Part of a small language model's weights: MLP 768 GELU, 5.21M parameters.
MLP neurons of a small language model. Each row is named by its layer, matrix (up: input weights) and neuron, and shows model dimensions 0-95. Each number is 128 + 32 x the weight over its row's rms, rounded and kept within 0 to 255. Numbers have three digits each.
After each neuron's rows, "fires after" lists the tokens most often just before its 100 highest values on Wikipedia text that the model never trained on.

L2.up26:143116096051167079114154166154161154084204126130113139086174082147116164134078157157123099119156064105075092170154070098112115085130155108121138100117152125150130096078130122101064113084179086149092163138183184126170146146076167105164116134117099117086194138128182114151136084107112125104
fires after: "l", "s", "h", "L", "S", " al"

L7.up711:121174180164111131149171085189114120066124129100158145116173119102087155078117121111066141068158138138093108111204153090164113124117137185149129180180137073176112124102099154127155126116138094127113163087117060077117160091173120149128121081072106097152138113093191063151087141125134128101
fires after: "p", " f", "e", "f", " p"

L7.up162:136166100116166109142128138119127117160114099115168202169103182181101149124154127080096182172102145164153175147155125142196167159132108130125126131175180072096084128089140117119125102130109122109190106106126152160111148095150152137122091041105153149164119095111120172106162097098187057141
fires after: " M", " C", " ", "ul", " m", " f"

L8.up190:162157104077197107148175139131141076077135152117143117152123147107147086167125134098123086185145098150125147142178110190106153121126151099127073116166065120149144094148144107086112157107161186152149150126111099152097137119116119197113091134086114147158131118153054108196180100090181172170
fires after: " pl", "p", " O", " S", " to", "s"

L7.up173:175090109190102128091144177115140115183181169101094084127131125179141144108153054148138122229109096176157122141117161081124122155112147147145097123117133123090111097145160123125119173135170159201081069099122162174105113114115073135179092128130095119151186127155132168146116131123105101143
fires after: "g", "b", "et", " al", "t"

L2.up539:123166148177153143133100048110168147121125117162101123107137163178123069144134135122025104105115173153179130167093152120103191153162175092115108082143161006109171102163129150159121111074091103085174117110133203124160118134140145122122106116196093168145149127078131171074107187083156105128
fires after: " ", " \"", " ("

L7.up103:135099178103122160216114080054130161113105082144160124155140164156112156127103144188085100186130097111136127095107128202126163091101113131121110106113078150147101170151051122114112093125133205131144119156176109099116136126099141129103119149132178117129069158165144083194046125095118136144
fires after: " the", "y", " H", " m", " h", " M"

L7.up17:072166063154087155135136127138077085136115153150133131136045164196067152134115109117113161149143094129084187142153146115102096072130118171104157131128123071157132125163147146166163156129191157074119120133087127137139067120141126112132156153075127055167113147153143122140084114114133114114
fires after: ".", " ", " s", " |", " |\n"

L7.up762:121074108145118063140155071153128063062156187099185147120162122128130100121143146126132150143143090084145093143113102108104087176130161122175146146177146054114099115108089110079102166159143151097131141088097158092132060120114180049140152181134137164127164126114120125179066140069131152153
fires after: "e", " se", "le"

L3.up697:118123105116081123107123127114120052074135134175111147139141123127148094143129120178127121181119134180114139086069165085078183125109101136106068188122139154070131077118122109139117166108157121111157101109108099099103157146089127156174207093157141158169146094123099141141114154123149113130
fires after: "f", " th", "ed", " l"

L7.up152:095133114127190128116119163185133095142104151134155090143125100170112124125118196107124149142094086119146090103124101100117170078137138205144150121082142118079143169054092143140115160063120104136164070121134107175113158148038140149135119128173099100131173097121135102154087188148124151137
fires after: "n", "r", "m", "t", "k", "c"

L8.up671:137113119109153115117121126155058123073136118115156159168153181176109104117116191073123100162102128134128140068116211155167118136071087156133087118081123125100115131091078113141189146090146089174135118109118167224135151157114189103128122134089093092090063166187188173174140162126148123117
fires after: "s", "in", "c", "m", "a"

L2.up573:111110155217135108126106137153105165115091179232199108105124113175142122119108133126066106102172101065124158118176108182118111162109109130172122117117082092153158187120131172103153189133117092128109107085132105150079088111209116117137155169160147070111106138129096094154179143152171144126
fires after: " (", " ", " with", " is"

L3.up424:115055139107092172127122141145131142127119135121134093131081077146183123136122192155134093148112123113130118075092189070099186130181067129151199166181103088124179177157122030076152083172181110128115110134105146134092120094118154130133129174096106095116131104100150099154129116116182177145
fires after: "===", "==", " |", "."

L8.up289:144148177088120069171154174064129116092104132130125152165160146073108159113124111120124105123193139090189089150155137107099133175087088186158189105101156135120162121155163117075116153126122127094147187145084124161133061175084081167082167106154098112172121136149127132156147138150139122069
fires after: "el", "ill", "il", ".", "ol", "l"

L2.up8:154141129149114124143136128136160102114120093161123113137100083107175169161125037144109134139139163161095155136144084095101152142120113088151095112119116155137143097146097155114115122152136139097176164189135130146169116148176186155132061136171100128182170127157133142091187101156146087067
fires after: " C", " F", " G", "ol", " E", " P"

L3.up454:033157112115130137104153161071150118140147157123152105164130171143152122163112170112163069126123067164134120168138196137119067150072106147164147138145112087159095117130103102115164082109155091168128171122146157052112119128138085118139092131106141086148140084168156187159115129166119126097
fires after: " r", " d", " R", " ", " p", " |"

L7.up527:128158151121134177095080104149097135143101180103081143152115142129170100204152173084107114154143113099137160142124130155112152193117093120112140156155145109177076096147111153110186170066123143126096143133088142103098122089140148154088111076132101143152150066107159154125119078150145152107
fires after: "e", " W", " ", "t", " w", " N"

L3.up685:187110163106111132121127121085137116159090124109159148135154117172146196131177115149104145156122129144159091020161157190103127150082085128161123172122099081088125067118112113106155115103142133121158124111163146115206145091139140161102128061155150119147186138128085133153138122180138142083
fires after: " C", " c", " T", " Ch", " e", " F"

L3.up73:062172170180108079122176120143144179132158118175110127122126095146137175144190096162156120103192131054103165118141101126119135093095147110089139105093173135177092068142141162129119123139121112149091065102110143079097186199130081148155132113201120117122122125109156173106138142114126134122
fires after: "i", "o", " f", "u", "j"

L7.up470:173107141136133103115188138098121102116097176123177172081155164153098073111161135123117136111133137051177120089117069124131080154148174167095108071133132110085104148186119136117126134163107110059132084120085129154143068146153127126139157085092141176173121126090103209167104092114145156179
fires after: " le", " of", "st", " at", " st", "t"

L2.up486:143112159145190138114136153062160079143107203163127095192182102111141120122112139113121133193121153145115120125133139189089149180186112108218170129076149131142105137103112175108142095165161102108171088103137082151145107139135144113113170115132079137100146107097138160115114130122138067163
fires after: "20", "19", " ", " ("

L3.up590:108111147160180155115119144102148128048090084109111132140138105101205104141109076103112131165156181155133123139098112142117139134115150164132146089127166120147103188158150119133148108195150116160106144089149143088062161182215143108132142111132097102127143149094133095217146065109117144155
fires after: " st", " a", "en", " A", "d"

L7.up468:121094147144122139153158136106104186140075100124140141090159102125164139172172088097106156140145131032151122166063188124109125095116137141127147101089149083143101115192170167160138086157149142109175122082086114078139113154124144143083141109192097186106133096096112112157110100109158162108
fires after: "a", " A", "id", " a", " d", " V"

L3.up319:104107233085152124126129177098133154128095151118181173136112087131135105135123163137088092121147160153092094151163094133145142150084151108103116099157148093172219111090149061139113054118122094128068141084128146167124141164178141085189133172110168134125081168149123133094114120104161098141
fires after: "p", "st", "oc", " p", "le"

L2.up179:088101111109108146120187070096174115117144112049130153101115103118164128105132157147138176115112148185169146124106126095121136147140080093084116093092177146126100121132128159166130134088216085143133150150138177130141141163122095152078141081140108128118143138090092133172192118145127155116
fires after: "o", " ", "ro", " b"

L7.up602:181141154082120139161078124139146118128116249092087123166132114127181196107159126125185138108146134118091101146132130159138109147096188110145078184108122124140136150114103159091165097060107106147100137116108149102072162148124133104159097100146088156164098122132113138137119143128200111148
fires after: "m", " V", "v", " M"

L7.up707:124079098120094112129129145168120085142112210102087167144129109142148107135115101133146111092110152147157075147125121122167111092108149160172114142182146071180100058122166097085149132178112097078089118155113085159116108170118090190123161175100141098122145093144176097097135052120139160099
fires after: ",", " re", "==", ".", "on", "e"

L8.up47:120149071106157116098071123171104166132117090118150084064086125168068128155128164139092156104137098138115179122127128127147172090117152122102170120081138158137189109187051165180117165122171140130121104153118111129067173116103124100077142171154138133069233120109124121147135121086112123155
fires after: "4", "1", "q", "7", "0", "9"

L3.up37:149128142124123141088081135106118099098052131132091143145166091184167160140090083113145098107076143192153101108145155088143171157170065070161126063153085115131127138095109093125111118158168167191171091174116148152143162167113091075148122145130079121129096147135165113154160106142210115159
fires after: "e", "p", "20", " H", "h"

L7.up83:151136108154136159068159160165161179077136127144152137070115097067177107166146110165132127182117109123128120140111140165176090122120105119131109147151165088130080138156078127132142132122143142112103158151146096142115174112117094119114123091080173142048066130161106137074157175167139114153
fires after: " ", "us", "am", "it", "art", "al"

L3.up373:124128110114122154127171141150082090092143133154140127077163095136134125130079140119107131137158089120169108200142117159117182129136155100090077158105147131094168126166134173190123088130156090123111146158121121110147159093084214154147110231101142151125138153139062159162120123135072125152
fires after: "en", " n", "our", " le", " se", "er"

L8.up210:108104108156090161202182135119148121160115116117116145114092119071127176117182082139146192132078189100173130095077136126099145158079104140127152092089134095160157107148083203127126166137180156143098142122123133090091113085092102144138153137097125088121119173085131137127110179161176142133
fires after: "r", "or", "ic", "e", "t", "g"

L8.up332:173170113161100171143134144089118192096088119121154160113132176121168120116184092107128096176148211138160060107117132118162108065112121108154152081090087131183111106176103165130155155121185133093138117112097147103115092145067160149134126158138060104171075169133104149164114085103142169071
fires after: "e", "ver", "ard", "v", "g"

L8.up430:092122112128169144107139080108155124109133132149137152089134156112128173095135110134142115176110240107103183116071124067202166131166113147171125107135170132127159142109084130136140140122134147119162126124131133134070147176136150100112083146128070183134140142080092048146131147111135123119
fires after: ".", " (", "9", "0", "id", "2"

L3.up340:114105109134183108143120083104148131083125095117099123132097060141086176160081100139071123180129151156103118136139128081121126132211144085121070093154166130092125090148176139116118129118126090138153175119109095175132163084112128137121118149192123159140095113169154184121126153130115125092
fires after: "u", "i", "or", "il", "r"

L2.up298:110150085167106110139108197077130159125124129094091090214125159133109137135133082150130107077137179129152107097144116087110128176131162126134104044148094114148164129132119061113146091111184105153122122122130142131069110141119149112101103167049113152131058183113122136097177091136191109162
fires after: "r", "op", "or", "p", "oc", "ut"

L7.up405:061117137130126134173130146132124136064147120131111157093090118109140155092163108128143105172104102095034150143138153117178095200050143167133148130111113152131070092145174098079116149175150134119100168134089117136157149151078111118160119146125130160123088100154090067138110156168144132127
fires after: "i", "b", "h", "ri", "ur", "es"

L7.up683:114112134183101130136133126104050104118145065080148111112149113121123188093112109110106098141122086152136141130130125128121119137097122137133145113099108078119106181172156142075110116149093116106100192153120060116044141099102165140075138112037137160123129149112118109115096121164165118118
fires after: " |", "e", "it", "d", "or", "c"

L8.up111:135163108117105058126107071132195090114135183091103109074117158180163116135144151122079087168145097119183136155132122181126141097087060052138136166124126068107149126175075109157114121131136128178183146151139136134167123155149087164122157097132129114109145112164114063116141090128150172127
fires after: "e", "w", " O", " be", " w", "f"

L7.up201:143098041102098124149205171126174178084137140104191121137101200083102069139068143171109133124132144150132118106118114064153127170150114148127162144136100091094129133130128043124134107098167171107112121142162166093118107157094151153127162049080107153129138161172092122142112133124165103095
fires after: "al", "l", "ul", " his", "is", "ac"

L3.up321:154138092174152145128168127066118171103125146144184085152128090121168162120137161160099144113144187159101148183062111115160105143162108171161117084132109134132165164117122111073117112087128090166143095099147123082126163082110118109131185123121096184120093083152150121141082145175119156124
fires after: "s", "ers", "ies", "k", "es", "p"

L8.up274:053142136196187145087213142102148177149134063109080116097151136074160171125133122169158120136114115166160117144129112158123114168118116124134069175107138134127120099140155142103111125101103106124178112147126140142087161145130143190143203088069147167149098100129137112200177119119137141117
fires after: "i", "u", "iv", "id", "o", "ow"

L8.up573:134091118087138131168107096159129134155127159080125126106094181190134091103129125167135161194150117033114109136124138116167169128140090140141153141150089096131099132128058177098144157105070147133121190128123099202147132093164128136106155106098103103088120096154136111109200095152121152121
fires after: "e", " e", " o"

L7.up125:173179093136117109129097065104110109161126171148179130130107077120136175154100087109112149147140136080162149123086096165148121092086114094116171091167123105177214123109143109119123158097111184186145078145120118103056145139151103132113140070152127139154100154117171098146101131085157165162
fires after: "u", "as", "un", "ov", "o", "ow"

L7.up191:170136106112092172113107189094136161107104192155097209079103137099100136171121149144086133138089143089134087158130125081139161100128179101113114144057066139088103150133174102097112108144134118107139126111150101111038074130127121196148143105111131119157169089107088093076149098102146192128
fires after: " ", "re", "ou", "o", "==", "ap"

L7.up555:142171107134081145100182095116029081107121136076122162088188089135144100060143173168150159105187053099073094109121121106145168129143156145157146144117126117163143131089099156175108093151167062074155125190145120110118131161136128098150121092077193183117094094103107102150093110118146178198
fires after: "e", "le", "l", "at", "f", "ain"

L7.up276:095087157078129087098129125069125173110114100070170179171140085151141166135164118169208066117064108131122116095195144093122141099122082103165156117160184106147091110166118103109109137125151094152142158142188176129137136125101135199195184125099119097082120122150155154146132067132113130086
fires after: "if", "l", " al", " Al", "el", "og"

L3.up567:097063162084133082178141119134101095079152144171073145169109146132162117187082060104104155175131101162136082138153074143126187129148115106162181135104117116142074182104124128116149175118070164121172209113145095137096117121111153128136106163132164114154152085153121114142132076084101119187
fires after: " o", " E", " H", " O", "ou", "ro"

L8.up198:136160085102117154129104145059139088146131114125153098086115134127074123114160161110145128112130087158153090097114124165110165157047086190182180094135155139126147109076184170131159108170179114121179161118138148127119110167107125088087156139101163144186096117105065128112135149181178085123
fires after: " G", "oun", "he", " A", "o", " a"

L7.up213:114134139159102149120067111130081130113135117137129157091123145132069125129131120168112134087128084132093134109064163169197131102127160146080148151187134149175090115135146172095136129123143064080163138125119126138064155090177158117070141106126172166161160087109153112103104189185173078092
fires after: "t", " t", " F", "ver", "e", " f"

L3.up190:093070127106119075172161102118067195174113111086133148127147114158152124189113124166062095151155141181132143119119162130128127129166105131108103063118096163149122124144187114104138151119147093184129109119106110116113156083141127107112197165104125135117091094107106091117111099171148132181
fires after: "or", "ed", "il", "al", "ist", "um"

L2.up699:150088082158218121165089137113166133082139110164140153116090184134157153144080183092103099121125088127120138096132096120218172109167105166125163178106090156109116112091139113090129149112144096099093141133129156091142152114195094145125149067087151137112143136104148143132135120074135136099
fires after: " c", " ", " b", " m", " r", " S"

L3.up456:085189111123100085078145074157138076157151164120066159158105142167090099159071152128154156109111099094116173204074073107089114108081151108151145183075104120121131118098125058102099115166095099117080145112090083107077167079152151133161146159074136111148125083110088112169106100083123118126
fires after: "2", "3", "0", "6", "7", "1"

L3.up330:081115135088112161135144122108152108139166148143129139120172125154086200131113130123118134147131084151143106126098168108136106094086149157127141132115188122146127180145148093126150090132179147124106136148143060102087138091128132144097094133148083111157095129081088114093133061146141079137
fires after: "or", "al", "ic", "og", "il", "it"

L3.up486:040108124157114158155171128136078125082124124129099128126106178160069224141135186183091109139135163163137104079106143130107096098162090130124128112151105112141133116162072154149129139106118115058094166153117188130125148144101074167112127160122101192098165156136114100151092137076145165219
fires after: ".", "\n", ")\n", " (", "-", ".\n"

L7.up488:115138183169112131117154113147123145184097102145138154166177125149203144136118098118160136111109118147167156117118155163121182164160150128079164077082053130122118102143175183115102120129114140095125139122124160122154120104103119099124141119168105123132120144126115121111119159118213094108
fires after: "r", "or", " A", "her"

L7.up571:128100123187148118104120122125105131139118109129112133125118105092096104086186129154108160077118113085162129104086177141193142136116191090183113156059181175108078123144158127185165128093094114195089131131090158152123122092082140159112131090142101069113103078145062092115116173158143159190
fires after: "an", "ov", "ar", "or", "in", "t"

L3.up74:154122075176075164085115112124133077153121120157122075119190167110071138134126130164064165121118100171107102104143080162116179120110145115164149188177106142130117158187099132106111104108115132151184184152114096142127098091133154189104122110105167094169150140129077109178133077137137120172
fires after: " O", " Y", " S", " F", " o"

L3.up318:090173153115138190075164112141096106108090160178080082083128116123083121166067153051128147106132117094135150194087069148164125098206134105137101174120107131126158118138085155131150047105100132178120094120153139132158153128134138096134178173147076179077159109094113114135129096147089119141
fires after: "7", "3", "9", "0", "2", "6"

L2.up397:170151176162079127067122185100137152060094118114142130123150199126098112151135115093100124081105145079211111138118121093117160135125083149099109175138114139101109150175134157095096111181156076116086177111112118112111114085122084125105141087188042109159096060168107155158122108164159092173
fires after: " ", "20", "an", "–", " the", " U"

L7.up303:151193176168092112094091148148138140119132159166131050126134115124126128170177192098123179080124115206098157026149135194147108111081128181195170148167121104123137123137126081093099122130083085108187144081085080096184155097121140122135083097136165101160151105087111128141104104102129114118
fires after: "a", "p", " sp", " b", "f", "b"

L2.up7:102096138119197161065111126144114105128162136139144133074152118099181112120077143105151174124143084102113086179131132145151212109143085090184081137126147135223090171196185111105095115122111098091135185190081138083119120102099122090086123099096093124117160158173118098163125102166155131104
fires after: " a", "d", " pro", " the", " |", " A"

L8.up502:132134130138091082093143166120171069161130155156136137158171107125195124151142130114124130127135095138144138151128104149133118111082116119123174116140165067204122077120167097119140102179153136164089166124145163084130123153149079098116128070134155143128101125133126181079063162107151121170
fires after: " ", "o", "0"

L7.up49:137113158122142104105125147111119128118074143168115127146127136142086117131159109123060089123089148127075125078064136136121125077104115123173150206074130153108140145154147145165176205088148088155169153131126186059147069078085178144096168148138125160122171061091071155210118109159104098114
fires after: " F", "un", "ran", " S", "an"

L7.up110:135084163110100101085146112083085091171099167156147128140101112116124112053148122168101123093127138162074135171183151073143109161152127085157128128088126188145098188086149088120148085177131091132135095110117109142101109097113172123078170084141153118128118135080044149195132101127103120088
fires after: "an", " N", " I", "ran", " M", "N"

L3.up608:075153133210188097184156130106082106123171158078110115105080119107104157108073178117145117128141086067162182182056081175181129193123140093106107096157144106118143091097117152141088143113122146080141164105109058155131111165094144168119112112194136116140125125126154102104082108137190165117
fires after: ".", "ver"

L2.up239:096160193155153138190148138028119137084135147198140104124108147138108106135096130132105172117121125105121128106112126128150161127143158113119098131102135103108171143133154170078081115144129125148099130116144135057089113128080157149109164100113067115188137152132169194087224172100157134079
fires after: "ou", " (", " C", " ", " I", "M"

L2.up428:035083124080158154060142127156096130102132086153127122121109090137151151143092194153167128124168138109156091160074197158139128146178081189135110138121090141137176161169113108144126153165141127117077111132118089088128122154121130086124112131151084150117095183170086087119140055180147123158
fires after: "-", " a", " the", "ge", "p", " A"

L7.up357:107165075138131124113151102113097177107100063078118147124142099126162093114136103186123088156154115104086070127141134108172091188137134130126094171173129127125089123119130162114077150180138150179155148127092140079125135168130123162169134107130119136071124087160069138130114127102146146113
fires after: "u", "ac", "i", " I", "un"

L8.up685:103106161114128169116138146124149145147106085121129102152127181112158147111130162078205110078104177061126114131176146149131141143100147160201133202135148158089088094097085106097123167082074101096181202106145120081082118134157119104142119105129154126125107067128096143116144142107151137090
fires after: " V", "v", "i", "iv", "u"

L7.up419:122109116190105135104160147080176096152139118160100165077106128104133104099161195097161102164116144146108138146175153167176130151118112163144142134107100148108109099072110131121110160135137118172129168104132164083086157157143149119157092058141076125093135158090172131118102136156117172134
fires after: "v", "ad", "er", "qu", " ("

L3.up360:106082093107094115158128113115103096151088106145129138153136079118125180145122111164158128159131065100118110135111146091109149127138109125133158074048088095068132106116070157149110174107128166195097167158094135155058117148142119187170080095130158140092118101154128114092133088128121111150
fires after: " m", " t", "b", " c", "al", "et"

L7.up272:079106117099054157140155174131145108085141188148140117153116093146118119089121196129140143155128114114119135141101138112150150110121112120149117105088076116148154133119115109144077162153146075122123077116057096139161119103118169074173199148084081163169090119159171070099152104071137089144
fires after: ",", " |", ";", ".", " The", "om"

L7.up542:085133184132138151063153121129147102108148157144134191119096150074111084138174131102099117134141131118149153129134142170102124165119116091151135104159202148141057120137123106097129064190136154084155112103150102153131153158081240095144144148104165170144088124134105084116069135134174103110
fires after: " A", " for", " le", "ie", "es", " a"

L7.up271:131121081117144073191099071093147089147144077111155082113143148103165147156157117140149150108086097130114082147117089141156113082186153118064134093126120127240104193083128152087136111082164165159129099160136168094102046064141144125163155153126119159179140117106101153114147148152105035181
fires after: " m", " M", " I", "am", " w", "Q"

L2.up467:115157145087160132170108180170134054123173171074123127107149134088104076130146162166158130140083144086198083193167178152165065144147118173190095123158139130167128089074082107063107159138134112141100085112142143124113147145165114157105129134088128135126108189145153129163156131095157137146
fires after: ".", "I", " se", "ce", "e", " re"

L7.up629:141121140153156170092126150106152076119093122145121137154057147139163103113141090155175130127100114139181150104205144164137145128115094185148168106079125147121104169085170084135147111077141165098145143165121066130116106135064151091111117146124067122079159110123087150122112139128134165085
fires after: " ", "t", "n", "pp", "s", " at"

L3.up469:139122114099120167095115131103116142112120122129126138121161164183083151144136083110131097118140122083124136093118110126101123124171106114094121141185144115139140171143140128108107156160094141073158125081120082146104103125187133146152140136096159079054104151072144181152152153156146129137
fires after: " ", " the", "^", "ed"

L8.up72:128134153087104138173105103091129114082128135109119088175101077173074137175111107134119148133101104108167161136110106148089184186144158077137118140150207149140223156153108110166130109158156118195137165111116091129159129113139107153061132129170075138051115142160053137118139110183103152147
fires after: " ", " in", "u", " at", "e", "3"

L3.up51:175130141122098144087130110098125114143101095172144109134139165121085114144137141137180095119185067104139151130141075122143127126145138133094121101143066130052136121184090107094107173152114111095073122126127157145119144175206176116133103168090060139167188160186138166101135110097143129142
fires after: " le", "e", " at", " a", " pro", "h"

L3.up255:153155122145146154098130109071134130120125163173094110074062086163101110115153105078091189112115180096110159111106135129139163140140140120151105133119100192093152114134117113131132134191167127119110101107063136074194159090095154123135137121122142117138096079110070199130168161127108174164
fires after: "5", "3", "9", "8", "2", "7"

L8.up759:105100189147120171109110126150155161160161113182120118145173097148094119165151136133100157169130084146200087122158122206154108088101130118085123105092130155109154080123133155100071086189158139109112144133136165144100150115104095147130106077154182121116095136193129173107087083116170087169
fires after: "0", "1", " ", "3", "4"

L2.up513:170090161103119077133100147133129140120148091104088176137161107172118202104099097159071091091184102142158107080070078145145147152135115174132108134084133096089062148155088077112075146142179155175135124119082131174157204149206155100125131123158142116114149111182165127121151078146129158126
fires after: " J", " H", "il", "h"

L3.up464:142162128143053124085178143099160154110128127074169138114147144123101129139149087143061109141139083051166151154121156205099118119131084141141160162072086148169125134182138174072173083133157158143121121122163124107175158179179188153168132102094106102160091110153106095192083122105121077115
fires after: "-", " C", " H", " M", "L", "3"

L7.up66:109128139185189129104156076105144107139102151056102167161124101059147128168119150126148143100140114122143110187154159091094115129207106156081064146120113111131152086127127108172084147084128133132119183108086136153140169099103142103106141149141095102153121110128099093160128124187163127115
fires after: ",", ".", "gh", " the", " of", "is"

L3.up348:174130148123131138183183219133114092122170177170142118160181098155130152159089154111132090147191166117138146184137090139130184150116088160150174137107117115138141142144172137118110072118140101116110152084144104081119126147133172140134174137119100131128125120120177160070166108174095100109
fires after: "20", "l", " H", "p", " "

L7.up190:138155143110107112183111100106193157156160165131117109072109141129134106068123125162116127116118057098173132128093109164125150104085117113157100197125138098181070116164081115104101138098104112147170190099181133141132116105153111088156134155160127182101106110141066119177179114138112097174
fires after: " o", " e", " m", " E", " w", " he"

L3.up617:120165130120186091108122168108098139095099178128099160115133131210169171133138118128095064127150141096142142154146113072101121134164085170151177153137065146141174140167088165063152110177111135137088102123108059111109095145175132178133095134131105114154121141109071145108160139139136138170
fires after: " ", "\n"

L7.up755:106114129115141125159184169180149161109188139103102173141096122132158089180178127132079096085100145165108125091067154136156179104083149094033167157173095127173129122153130139174136180067201142169153129166089172086177122076182157101082117110170166188145114043085152099138112114081033102116
fires after: " f", " F", "ir", "ol", "p", "e"

L7.up657:147086116118143126136160175103163141124157157113112122146104133078146169089176115119072095121111105107143191089214115163128152135116136148077112182099131138130139162118161136102131130114173141122119164099102174092134093161098120111091107162165144097150129123098090170133163096138133122091
fires after: " R", " D", "e", " L", "l", "ol"

L8.up19:122171123138104115127177128155118095169182128129161105089203175123089119115154121088147156139084091102162127088133115133159143120102101142132147114127149153156142142129119144113159099155156164100133094154092158162135157183156092068170157100133144147066073107074124168131135089127157142142
fires after: "re", "o", "a", "h", "k"

L3.up339:162167131087148102116150128187160088175140099121166129091177129136107148119134159151157156107180147135143126130180115178075130092070115122154186170154108122123176137072139169098131149127106161143146173084156104038169132112145166154136166091162162180137082141134067113141111120153120103056
fires after: " B", " F", " W", " Y", "h", " Ch"

L3.up612:081089121111046133048182152145196143199142108176094111131130099156122157091081091138122162158133128090193076112127136128146146105132156131170107179086151112143110127101151100114166134173100141096132113158103077211159117055098104149090117144168137119115134102121077143088113176113134139203
fires after: " an", "t", "g", "mer", "an", "n"

L2.up86:105123113133118188120211088095124122149138131178136097099116093164158076103135086104136111109152143162080118158078114149107129132158114104067123173144112131114153121133103147154123140107185156136138141143055107100122186121111127145131130115143163115131149132133153123095136120199107109148
fires after: " f", "t", " F", " ch"

L2.up69:043159152142147079131204127122070107102100138180199069117151147127134180109150174093124168163069155150145126154135213127143087187112069096132091079154097106122091138168152159108149136118068130102091168126083102160116104103105136094142119130135066136155131155167136116134109087101138161131
fires after: " o", " se", ".", "um", " a", " on"

L3.up595:160158141106133173085123179113113140107068090122094135168107131163150108120168066062119119148110202118144125142137161170134181128152112092153099126140138137139120117188143180118128138144115144128136174139136123087169089105061086167073166109154135089088124164151086098114104133132143196179
fires after: "r", "u", " ", " Mar", "ar", "e"